Part of a small language model's weights: rotary positions, biases on query, key and value.
MLP neurons of a small language model. Each row is named by its layer, matrix (gate and up: input weights) and neuron, and shows model dimensions 0-63. Each number is 128 + 24 x the weight over its row's rms, rounded and kept within 0 to 255. A neuron's up and down rows have the sign that makes its largest values positive.
A block is one neuron, or neurons of one layer that tend to fire together. Before each block is what it responds to, as a language model described it from the Wikipedia text at the highest values.

Description: Word-completing final pieces
L10.gate40 [ 94 110  78 128 168 143  97 131 137 113 175 130 160 132 118 128 116 126 129 106 113 101 141  90 134 114  96 128 119 118 136 108 106 102  96 134 126 142 188 100 172 110 139 169 125 145 110 119 164 115 132 141 130 139 118 176 124 106 139  95 141 125 118 112]
L10.up40 [111 122 127 110 164 144 141 123 123 106 138 143 137 120  93 103 120 134 113  74 119 130 142 129 166 127 108 135  89 144 175 128  90 119  88  95 107 129 183 132 192 125 118 141 129 145 135 136 125 103 119  98 119 128 118 109 151  96 108 121 123 121 124 115]
L10.gate46 [119 139 146 108 120 100 127 134 141 144 143 114 112 114  90 143 111 134 155 149  88  84 137 102 149 163 110 199 125 166 119 125 133 113 158 113 138 137 149 155 157 162 111 104 148  91 128 108 173 145 152 130 104 165 119 150  85 133 140  70 115 107 112 106]
L10.up46 [113 144 142 113 177 138 130 107 135 165 201 107 143 155  90 122 120 107 146 142 108 154 101 120 100 131 135 110 160 114 139 112 117 169 130 125  95 136 132 105  99 109 123 131 121 169 115 164 145 121 133 148 120 119 125 166 130 153 116 107 137 138 182 100]
L10.gate66 [125 109 134 108 157  95 156  98 123 130 148 125 115 142 112 149 170 122  85  94  70 125 147 139 101 104  78 111 105 128 117 116  90 135 136  89 119 112 122 103 165 130 108  95 104 154  89 110 132 174 160 107 141 131 117  95 149  99 165 129 113  69 124 160]
L10.up66 [126  98  67 113  84  99 143 103 139 108 115 152 161 109  96  94 133 117 125 115 112 148 149 135 143 106 110  57 145 157 157 125 110 139 108 115 123 141 145 147 155  85 141 110 127 139 126 130 118 115 126 162 138 126 150 133 143 143 134 136 123  95 100 150]
L10.gate71 [151 150 124 112  70 151 166 100 103 117  95 155 163 167 152 132 146 112  75 115 103 151 170 111 108 137  95 119 168 126 104 161 128 114 161 118  72 166  97 100 103 122 120 114 147 172  98 127 156 142 146 122 151 134  88 100 134 105 164 112 117 128 126 143]
L10.up71 [143  94 148 139 137 140 170 166 173 148 152 132 142  98 152 149 130 145 166 118 139 131 127 125  75 144 117 132  74 136 126 120  52 139 164  97 139 115  94 127 115 112 128  72 113 137 122 135 167 115 200 105  96 138 143 131 152 126 149 147 145 108 142 110]
L10.gate72 [169 127 116 109 122 107 100 124 104  97 135 148 115 115  85 120 167 112 159 159 105 162 108 147 126 122  92 159 124 163 129  99  97  77  78 104 118 117 137 116 118 125 159 110 130 148  96 109 130 128 142  78  83 139 186 152 100 186 152 163 112 145 160 124]
L10.up72 [146 113 139 138  86 164 159 130 181 114 142 112 106 160 164 209 100  96 106 125  94 163 108 126 108 155 127 163 132 121 101 106  89 117 125 141 114 144 114 154 104 164 123 138  98 144 116 120 116 142 122 154 140  61  56 139  96 146 123 127 127  94 170 141]
L10.gate84 [ 90 159 137 103 148 133 143 145 113 115 122 144 109 117 163 180 129 118 105 125 115 128 169 174 134 113 114 104 147 109 106 145 140 114 154 120 115 136 131 155 138 128 138 118 108  99 132 100 135  99 139 137 104 122 100 166  93 138  92 144 136 120 120 138]
L10.up84 [136 113  95 154 146 148 151 136  88 119  73 122 143 155 111 113 130 168  86 100 114 161 112 140 141 187 100 100 132  95 148 113 138 120 144 102 124 143 172 105 145  99 131 142 115 117 133 141 146  97 139 134 101 184 130 163 110 124 123 126 106 151 160 142]
L10.gate107 [144 127 127 137 117 156 151 132  83 135 111 132 162 129 123 161  98 105 123 107 168 113 121  80 138 134 158 123 166 137 114 130 123 148 138 109 124 115 176 105 126 112 122 143  83 158 142 145 111 139 133 146 131 121 120  99 140 114 104 115  90  86  81 130]
L10.up107 [129  93 148  95 126 126 172  81 108 132 123 119 146 155 133 165 131  67 147 136 109 119 118 152 124 148 180  93 157 145 101 104  97 128  96 146 164 112 121 145 103 128 157 127 106  98 154 146  84 147 167 131 117 173 110 116 147 134 119 125 123 110 116 154]
L10.gate133 [151 114 121 126 117 145 119 136 123 115 137  94 141 112 100 123 128 116 137 151 149  75 109 126 103 189  99 181 154 129  92 104 132 110 106 143  87 137 134 110 132  60 133 103 113 116 138 136 137 111  72 135 150 128 124 103 156 110 133  73 130 132 135 108]
L10.up133 [170  93 124 126 158 143 121 139 117 149 141 148 106 101 149 112 140 121 120 108 140  92 152 169  93 115  71 118 126 124 134 102 159 153  98  96 126 158 136 106 130  67 143 130 119 132 160 123 128 151 127  59 154 133 168  90 132  89 143 117 138 126 112 128]
L10.gate150 [122 116 123 177 138 146 141 101 130 123 132 123  98 133 117 161 163 122 124 101  90 161  73 126 159 132 165 142 138 128 164 106 144 135 141 103 108 125 134 123 130 110 169 115 117 126 107 138 148 148 161 129 112 156 165  95 142 128 182 171 154 111 111  98]
L10.up150 [137 128 154 162 139 127 141 158 174 137 172 104 110 104 143 140 149 105 147 143 146 101  98 127 130  95  96 128 127 150 114 145 142 109 155 115 160 125 166 140 115 111 146  89 124 122 101  90 163 114 102 106 118 127  89 123 123 141 109 142 139 112 119 115]
L10.gate191 [137 142  99 147 135 131 129  96  96 121 125 157 125  95 169  79 111 145 192 122  96 179 130  85 165 124 162 137 149 120 110 117 125 114 136  80  88 118 111 108 126 124 159 127  95 124 130 126 123 120 154 138 135 159 139 121 110 138 125 109 118  95 143 155]
L10.up191 [129 114 121 137 150 137 140 122 134 126 149 136 126 116 134 144 160 136  82 149 148 131 118  54 119 154 134 173 140 113 156 155 120 143 141 112  92 148 157 170 128 133 154 137 130 123 108 151 108 102 115 139 140  89 128 141 144 119 132 162 131  99 124 132]
L10.gate198 [116 117 147 131 166 142 129 124 135 115 121 137 141 126 146 130 123 121  76 116 115 167 139 157 125 109  99 126 120 143 185 102 146  99 122  99 107 132 135  91 134  84 157 112 158 148 118 167 135 115 134 118 168 131 134 148  89 128 114 138 106 118 137 166]
L10.up198 [175 140 134 119 148 120 140 136 112 125  73 155 103 168 120 121 111 127  84 134 138 117 100 162 113 141 134  86 150 164 132 105 115 111 153 139 142  83  91 117 127 140 187 143 165 178 153 136 148 154  90 113 136 117 117 167 171 146 123 164 137 129 129 146]
L10.gate362 [119 148 116 145 104 132 129 114 126 141 123 141 163 125 156 158 154  82 140  90 111 107 100 112 138 158  89 137 130 147 109 127  62 113 157  86 114 140 139 126 152 162  97 110 131 176  87 133 111 184 125  84 130 129 125 142 108 111 151 136 134 161 111 172]
L10.up362 [132 185 176 141 119 126 191  82 142  74 120 156 169 119 146 128 112 114  90 119 136 123 140 139 110 136 132 114 181 133 103 200 138 144 138 157 106 131 119 115 104 135 146 122  81 149 133 148 154 159 144 131 143 139 114 148 127 148 152 121 134 172 118 158]
L10.gate412 [148 161 114  89 103 131 122 116 140 118 167 147 124 124 195 144 137  80 193 122 144 117  93 101 149 137 101 103 122 134 114 124 131 141 149 124  91 135 142  92 141 136 136 134 100 184  87  74 114 100 126 120 125 142 130 103 137 143 113 120 138 135 117 154]
L10.up412 [145 103 103  95 120 131 131 119 119  96 122 139 187 185 148  91 161 145 127 152  84 159 115 122 115 121 120  83 147 103 125 114 131 115 109 145 137 122 145 142 155 139 149 136 155 202 142  92 139 151 146 114 131 141  98 122 135 147 133 141 133  70 104 112]
L10.gate416 [121 133 129 150 150 127 106 107 147 121 105 142 111 122 111 118 113 125 109 134  68 113 115 132 133 104 123 162 168 133 157 156 116  94 158 136 148 118 197 148 143 147 144 118 132 132 139 138 132 148 137 131 117 144 102 130 132 142 120 113 115 143 119 131]
L10.up416 [122 142  86 150 128 190 138 104 168 101 131 169 126 165 103 112 101  70 138 113 118 114  92 166 128 116 142 114 170 137 166 150 123 106 146 127 132 114 172  98 111 108 162 142 139 103 117 112 143 169 144 110 111 103 122 149 161  95 135 185 139 135 133 139]
L10.gate443 [147 122 143 119 169 104 139 186 142 152 140 186 120 182 143 140 111 142 123 115 142 110 133  85 114 159  79 119 157 116 115 114 114 140 152  95 165 128 119  82 101 106 117 113 104 160 115 158 131 145 115  94 116 123 113 160 136 156 151 134 144  95 124 139]
L10.up443 [168 120 150 136 130  98 147 141 160 120 147 152 194 146 125 110 146 126 126 153 117 173 116 127 115 101 142 176 176  95 100 113  98 105 118 141 131 120 121 107 117 111 125 128 121 133 108 108 107 165 149 134 104 119 114 151 129 182 152 135 104  91 115 157]
L10.gate489 [159 134 125 162 108 129 148 125 149 120 138 170 150 121 108 123 110 141 111 176 116 182 140  87  84 115 123 144 155 152 136 117 142 102 113 113 124 150 173 101  94  91 134 118  95 152 138 109 119 119 119 128 120 136 113 131 143 168  90 136 116 112 119 168]
L10.up489 [115 129 149 135 157  72 134 169 126 141 151 152 129 141 110 122 145 154 130 127 135 110  73 120 130 132 147 152 184 122 102 179 138  93 126 138 136 122 125 124 112 120 134 140 106 111 150 121 137 104 131 162 174 154 134 151 125 119 128 101 100 125 155 104]

Description: Mid-word "en" piece
L5.gate248 [112 139 154 181 113 125 146 115  78 114 174 160 125 127 121  95  89 137 115 142 113 106 152 182 145 113 128 117 177 155 141 124 117 138 123 148 136  67 133 171 190 136 125 133  88 153  78 154 119 111 108 105 117 131 148 107 149 112 127 119 122 107 111 128]
L5.up248 [128 168 130 138 185 136 163  88 125 138 140 126 146 135 120 148 170 121  99 118 117 166  86 131 168  94 111 105 161 103 162 119 163 146 134 131 124  77 137 158 132 154 133 138 127 126 122 106 157  80  87 133 101 121 169 122 121 125 117 138 110 126  77 118]

Description: Year-prefix tokens
L5.gate218 [119 145 169 135 129 116  92  91 109 135 148 133 121  67 114  99 133  85 152 129 104  98 129  93 160 105 158 111 106 115  99 129  99 160 149 121 145  88 118 117 130 129 136 114 135 139 146 145 114 154 132 123 117 104 137 164 109 131 135 131 132 140 102 110]
L5.up218 [133 130 184 175 126 132 106  92 117 105 159 107 127 125 141 100 178 113 132 138 143 123 112 105 146 110 147 109 109 147  88 159 111 158 117 161 129 117 118 101 121 119 109 138 134 150 107 149 108 152 142 118 111 118 154 154 130 136 164 143 104 116 115 112]

Description: Number-start tokens
L8.gate184 [110 100 165 165 160 148 104 133 128 106 136 188 143 137 131 177 161 148 111 123 105 107 161 105 112 112 137 167 120 125 151 122 131 154  91 127  62 156 128  95 105 120 152  97 133  89 139 180 150 166 111 166 130 123 102 121 151  98 111 147 119 161 139 122]
L8.up184 [148 108 146 115 168 157 136 145  91 134  92  94 143 127 164 147 124 114 130 140  86 137 155  99 175 135 124 150 146 118  77 130 157 142 155 105 166  98 131 121 155 134 125 128 108  96  95 114 112 122 125 133 107 110 107 160 119 107 127 123 128 108 112 123]
L8.gate230 [124  89 127 113 130  84 115 123  99 121 133 114 164 135 136  97 135 141 165 138 139 143 177 140 203 125 152 151 126 109 114 140 131 165 131 132  96 126 159  81 134 143 120  72 141 103 105 146 151 130  96 100 141 121 111 188  90  89 122  93 160 146 130 176]
L8.up230 [121  83  87 104 113  85 140 122 102  92 167 113 123  90 131 128 132 135 136 126 131 140 165 132 184 130 147 158 122  73  89 129 141 137 145 163 100 140 164 105 127 128 157  85 158 118  60 138 133 155 116 132 102 140 111 158 113 124 126 124  98 160 126 144]
L8.gate249 [126 119 133 151 151 156 140 116 139 170 105 177 138 166 114 129 129 163  75 160 179 137 124  88 151 101 102 135 183 106 139 114 161 121 126 124 143 135 136 143 123 106 136 132 130  90  99 170 125 127 165 131 122 133 128 116 132 149 168 159 128 138 140 168]
L8.up249 [ 86 144  81 158  89 109  93 164 110  90  88  91 143 149 121 132 126 134 162 146  79 145  97 169 137 124  99 138 131 116 148 155  94 131 169 164 107 134  96 146 106 166 152 105 137 122  92 115 115 140 112 114  97 128 116 135 134 119 132 163 111 127 115 127]
L8.gate359 [121 131 103 165 127  98 143 178 143 138 131 207 125 146 138 158 124 160  90 120 133 121  98 143 155 112 112 150 147 125 145 142 147  89 117 156  84 110 101 145 125 105 180 152 137 104 118 113  79 131 155  78 109  95 115 135 102 113 144  90 108  95  99 143]
L8.up359 [137 132  85 101 115  92 155 128 163  97 104 162 140  83 156 123 135 103 121  75  92 134 129 117 155 145  97 162 140 147 108 128 150 101 129 147  98 108 164  87 109 126 134 119 119  98 178 155 122 175 142  86 122 101 105 133  57 140 147  85 137 129 113 108]

Description: Mid-word fragments, esp. "Total"
L8.gate137 [135 121 129 146  95 165 107 133 143 140 134 139  76 115 126 116 135 128  97 112 138 100 153 116 106 123  67 181 149 134 102 114 142 141 132 142 117  94 135 126 144 106 153  80 167 107 135 101 151 145 166 133 135 128 143 112 121 109  97 103 121 148 158  84]
L8.up137 [148  88 129  91 136  69 123  94 103 189 123 112 116 164 155  98 157  99 145  84 115 134 118 116 141 132 134 190 144 158 157 140 168 187 117 116 103 123 128 137 140 136 122 102 121 130 134 110 118 120 124 161 151 123 137 132 113 128 150 105 121 124 162 149]
L8.gate166 [ 61 141 147 116 134 149 105  76 156 119 130 123 109 124 152 128 119 142 124 143 145 116 122 146 110 134 107 178 190 113 129 136 159  91 145 149 104 136 117 190 129 138 138 136 145 182  91 128 122 145  78 122 160 175 112 159 126 161 117  93 140 123 116 115]
L8.up166 [127 107  97 140 100 127 103 119 145 138 105 117 121  89 146 125 140 127 168 139 127 152 141 162 175 145 174 117 179 107 145 132  80 133 166 134 150 106 159 135 126 158 125 120  87 117 120 148 132 113 140 146 154 146 104 126 161 104 106 121 138 139 143 194]
L8.gate214 [114 146  75 177 116 114 132 143 141 132 120 139  84 103 107 129 159 111  73 111 145 106 106 117 140 133 127 131 158 145 116 142 131 111 122 150 122 122 147 126 148 152 159 105 110 189 127 155 114 103 176 155 147 170  89 130 118 125 154 148 140 130 140 169]
L8.up214 [125 161 128 138 173 122 147 170 147 152 137 126 114 133  70 137  97 132 167 124 119 120 121  93 170  88 127 138 128 156 162 142 118 132 127 151 171 135 141 117 157 104 174 127 132 143 141 126 161 111 101 163  54 145 130 136  68 141 132 133 110 100 125 132]
L8.gate270 [ 93 115 114 125 131 146 138 167 104  82 129 142 127 105 119 105 166 137 105 152 132 187 157  81 146 183 115 138 136 169  88 141 163 102 100 138 123 145 151  91 171 126 162 135 131 165  92 114 123 133 150 105 127 147 115 103 163 106 122 130 142 136  82 143]
L8.up270 [ 92 116 127 149 121 110 162  68 139 133 120 112  99 102 117 119 118 103 199 124  98  80 114 132 145 155 113  90 144 144 160 105 146 150 142  79  77 115 104 121 140 116 106 111 132 128 162 110 146  99 103 102  96 148 127 136 117 103 136 130 122 143 120 173]

Description: Mid-word continuation pieces
L10.gate5 [ 92 112 108 147  75 127 132  84  81 122 151 168 128 115 124 117 139 105 154 137 165 112 104 162 173 108 149 122 129 132 143  87 133 150 149 136 138  95  97 117 137 141 123 137 143 173 113 132 124 164 107 142 131 143 171 111 147 102 163 152 143 118 151 112]
L10.up5 [120 119 144 118 125 122 113 153  76 149 108 150 115 148 138 151 150 130 147 125  84 134 134 120 108 153 137 145 143 135 117 125 142 133 155 122 110 107  91  99 125 181 163 101 135  94 148 108 126 101 137 107 110 137 137 140  98 121  69 127 130 135 105 123]
L10.gate9 [ 82  99 113 102 115 121 117 128 105 111 114 159 155 138 145 102 175 119 124 150 114 167 156 135 148 148  56 135 156  93 139 122 132 148 141 153 154 144 136 163  98 125 122 149 114 128 168 121 145 142 164  81 107 148 104 128 107 129  99 108  83 128 153 113]
L10.up9 [ 91 118 125 131 135 118 149 135 116 102 136 111 143 131 123 139 130 125 103 149  96  68 123 143 195 126 101 142 108 101 124 132 106 135 119 163 130 119 110 172 120 116 104 134 168 126 139 159  91 128 126 116 138 160 125 104 103 113  87 128 143  98 138 135]
L10.gate15 [126 152 107 150 122  88 121 125 180 162 112 127 117 142 120 131 139 108 109 112 109 104 109 119 102  96 109 137 151 158 130 110 134 126 165 136 115 151 135 151 172 144 111  89 121 139 167 132 147 132 172 125 142 140 150 159 137 104 185 123  98 126 117 143]
L10.up15 [164 116 132 137 160 186 127 139 117 172 120 168 109 112  88 124 113 111 141 130 136  97 145 120 165  92  93  99  95  95 133 113 130 130 167 130 133 113 101 156  79 109 110 146 105 129 105 129 157  99 126 129 102 113 157 136 138  62 144 203 164 129 127 129]
L10.gate32 [102 110 119 120 127 158 141  75 119 146 135 173 121 123 129 119 141 177 146 146 101 146 125 148 156  99 185  96 126 139 174 158 138 126 157 131 118  97 111 135 100 157  95 146 112 203  96 102 152 146 143  72 110 121 164 114 182 122  98 169 108 133 116 148]
L10.up32 [129 135 177 138 109 121  87 163 102 178 107 128  95  63 131 105 137 114 120 118 127 107 138 140  92 108 132  84 122 161 101  91 165 124 123 115 134 129  94 143 115 146 153 145 160 137 131 157 124 108 139  90 127 129 174 145  91  62 140 180 106 157  97 140]
L10.gate55 [106 159 139 149 124  89 129 113 109 111 127 138 109 131 145 100 136 114 123 127 145 128  98 114 117  91 136 153 114 109 135 151 126  85 137 135  98 170  97 125 147 133 153 132 131 179 146 120 127 147 113 111 154  70 106 110 128 157 211 170  80 108 106 116]
L10.up55 [135 162 161 158 162 113 113 112  97 105 139 147 121 110 129 132 157  73 135 127 165 141  96 122  88 124 115 142 124 116 145 150 149  84 120 110 112 114 105 149 133 154 132 151 159 176 161 121 135 157 105 104 150  93  84 107 114 136 172 137 103 123  91 169]
L10.gate62 [154 150 103  93 123 110 141  95 106 135 103 142 123 127 146 103 111 135 151 145 146 119  92 145 144  82 140  75 173 131 124 149 133  75 118 107 126 162 143 100 169 110 113  98 114 160 160 158 128 157  87 118 107 115 125 116 104 136 153 137 124 109 111 150]
L10.up62 [112 122 116 155 150 136 130 107 143 118  84 159 121 155 145 123 151  94 125  92  96 104 153 123  98 145 109 124 145 157 204 123 126 161 131 143 137 117 151 141 136 157 113 135 144 125 143 151 185  86 153  88 107 170 151 151 136 107 177 131  82 141 137 126]
L10.gate103 [119 158 161 123 128  99 121 136 121 165 132 157 102 112 163 142 108 128 108 105 186  94 125 139 131 105 127  96 133 141 129 117 122 110 120 143 131 139 103 112 112  84 118  84 162 171 137  98 154 148 108  85  83  97 173 123 142 120 128 141 122  83 103 136]
L10.up103 [139 163 141 151 124 106 147 169 120 146 127 126 112  96 145 114 126 129  79 121 165  84 127 133 152 145 109  89 111 157 114 132 132  58 133 125 109 113  72 119 114 151 118  90 100 133  98 144 159 158 126  83  82 150 144  89 124 125 123 134 147 112 114 121]
L10.gate112 [125 153 145 155 143 127 126 107 103 132 134 124 104 110 131 104 120 120 134 163 108 124 136 131 134 133 145 166 138 116 128 104 138  88 124 132 150 101 131 116 169 133 115 130 180 120 146 139 126 124 141 101  82 122 150 119  97 120 150 169 112 139 121  82]
L10.up112 [122 178 149 123 155 147 126  73 128 116 137 141 140 138 138  86 122 116 132 173 107 125 102 157 137 129 165 122 156 100 120 125 134 101 109 142 153 107 112 116 159 174 138 133 194 161 138 119 147 125 122 131 122 137 129 120  95 131 155 164 115 156  92 109]
L10.gate115 [121 117 134 102 131 128  84 114  82 134 144 160 143 144 161 110 136 148 136 141 160 125 106 189  83 181 120 128 128 160 107  66 110 147 114 126 161  91 105 124  92 137 161 100 174 117 150 129 108 128 147 119  98 102 128 130 149  89 126 136  97  99 134 160]
L10.up115 [108 179 134 115 136 130 156 122  95 137 107 130  73 139 123 103 106  97 142 123 102 138 121 128 132 101 108 175 137  99 103 112 131 118 158 121 152 107 102 132  92 137 126  67 130 137 102  76 153 150 119 120 144 104 152 133 115 127 132 120 144 131 174 114]
L10.gate116 [113 129 137 146  99  91 151 141 147  96 112 133 125  95 112 159 124 142 135 134 140 144 124 179 143 136 131  99 108 145 174 122 152 115 110 176 140 109 126 138 118 126 114 138 152 131 181 108  82 112  87 131 102 141 122 121 160 104  81 119 109 117 131 100]
L10.up116 [100  83  98 169  86 106 100 165 137 134  80 141 103 120 102 131  98 136 123 129 114  97 109 171 148 151 122 154  87 135 135 105 113 150 113 147 130 108 126 170 136 148 144 147 130 165 201  91  89 148  86 122 129 131 120 113 136  83  79 134 110 123 114 106]
L10.gate123 [135 128 118 175 144 126 118 166 145 123 151 119 108 107 159 130 170 117 115  89 105 150 116 127 149 119 159 101 149 133 137  77 115 115  89 144 104 152 149 140  77 133 137 114 119 127 124 128 151 196 127  80 126 150 146 136 120 142 122 138 154 118 155 132]
L10.up123 [147 129 133  91 119 109 123 131 119 112 115 126 115 138 157 100  92  82 120 102 160 138 121 130 150 122 140  97 136 126 118 122 165 152 109 146 117 123  90  92 164  84  98 140  92 114 131 119 117  96 121 112 181 110 109 119 107  93 137 167 142 113 138  93]
L10.gate231 [112 133 122 146 107 113 141 145 118 144 115 181 164 126 150 140 133 157 120 105 129  84 110 126 101 108 147 124 150 126 134  97 143 140 155 102 135  97 122 116 149 156 102 106 132 186 116 159 147 111 155 121 122 139 156 109 152  93 147 131 120 136 147 135]
L10.up231 [122 115 157 157 135 142  83 119 155  69 157 134 152 162 144 128 134 173 105 114 138  88 104 145 154 134  95 131  95 121 144  92 132 115 107 128 150  84 135  99 118 116  79  96 142 148 159 114 105 118 177 154 136 136 110 163  97  95 151 151 144 126 101 139]
L10.gate337 [151 125 122 146 125 114 131 105 114 157 107 137 117 133 124 149  96 144 135 163  88 160 155 135 150  86 125 146 113 105 119 118 103 150 111 119  82 127 113 115 143 131 113 173 181 127 165 144 110 121 155 100 141 145 198 149 122 113 158 158  80 137 116 152]
L10.up337 [136 116 114 147 112 122 158 188 150 162 130 164 115 131  98 151 141 100 102 119  99  94 119  97 119 122 119  90 127 132 123 111 148  96 123 159 135 126 119 150 104 135 115 164 147 117 155 137 152 142 135 143  97 180 127 127 140 141 132 157 136 153 123 113]
L10.gate343 [146 156 101 137 163 138 123 118 120 119 110 144  84 157 147 122 111 175 141 107 185 130 144 132 155 135 188 131 126 135 167 171 174 130  96 119 135 137 129 128 147 131  95 128 107 101 117 106 106 141 130  92  81 123 136 107 173 122 115 183 101 156 117 145]
L10.up343 [146 181 158 146  92 172 126  86 126 176 100 145 128 140 139 153 156 168  87  94 118  96 146 134 121 138 144 123 159 124 189 174 141 122 136 144 138  97 126 103 100 164 123 143 101 122 142  98 150 127 147 119 127 119 116 122 121 144 158 119 111 155 107 146]
L10.gate364 [115  77  85 152 130 119 114 114  81 130 114 122 119 128 168  90 111 135 169 102 148  98 125 100 158 126  76 121 152 146 169 143 133 162  80 135 128 116 146 127  97 145 113 106 149  84 126 107 144 141 109 159  99 112 147 154 134 123 136 155 125 117 170 106]
L10.up364 [140 143 154 131  72 172  99 131 116 128 159 104 114  95 138 119  85 102 136 128 131  91 142 102 129 172 131 139 151 122  89  89 152 116 131 118 178 110  97 121 154 132 180 111 150 164  91 142  92 121 158 107 135 129 110  77 149 140 125 107 131  98 164  96]
L10.gate478 [153 132 159 107 102 154 129  73 103 121 148 116 124  93 120 133 115 132 131 142 175  88 176 105  98 128  88  67 120 114 160 119 116 149 134 109 150 120  88 137 104 137 129 149 170 184 156 116 124 142 155  93 156 119 154  83 125  78 148 117 125 127 128 124]
L10.up478 [137 115  95 140  98 136 114  98  95 110 100 111 117 138 131 120 100 151 124 107  93 111 148 140 132 125 131 105 139 147 135  85 112 143 113 132 150 104  93 100  88 161  81 136 136 111 159  93 165  98 132 119  83 123 130 169 154  85 132 177 113  74 119 148]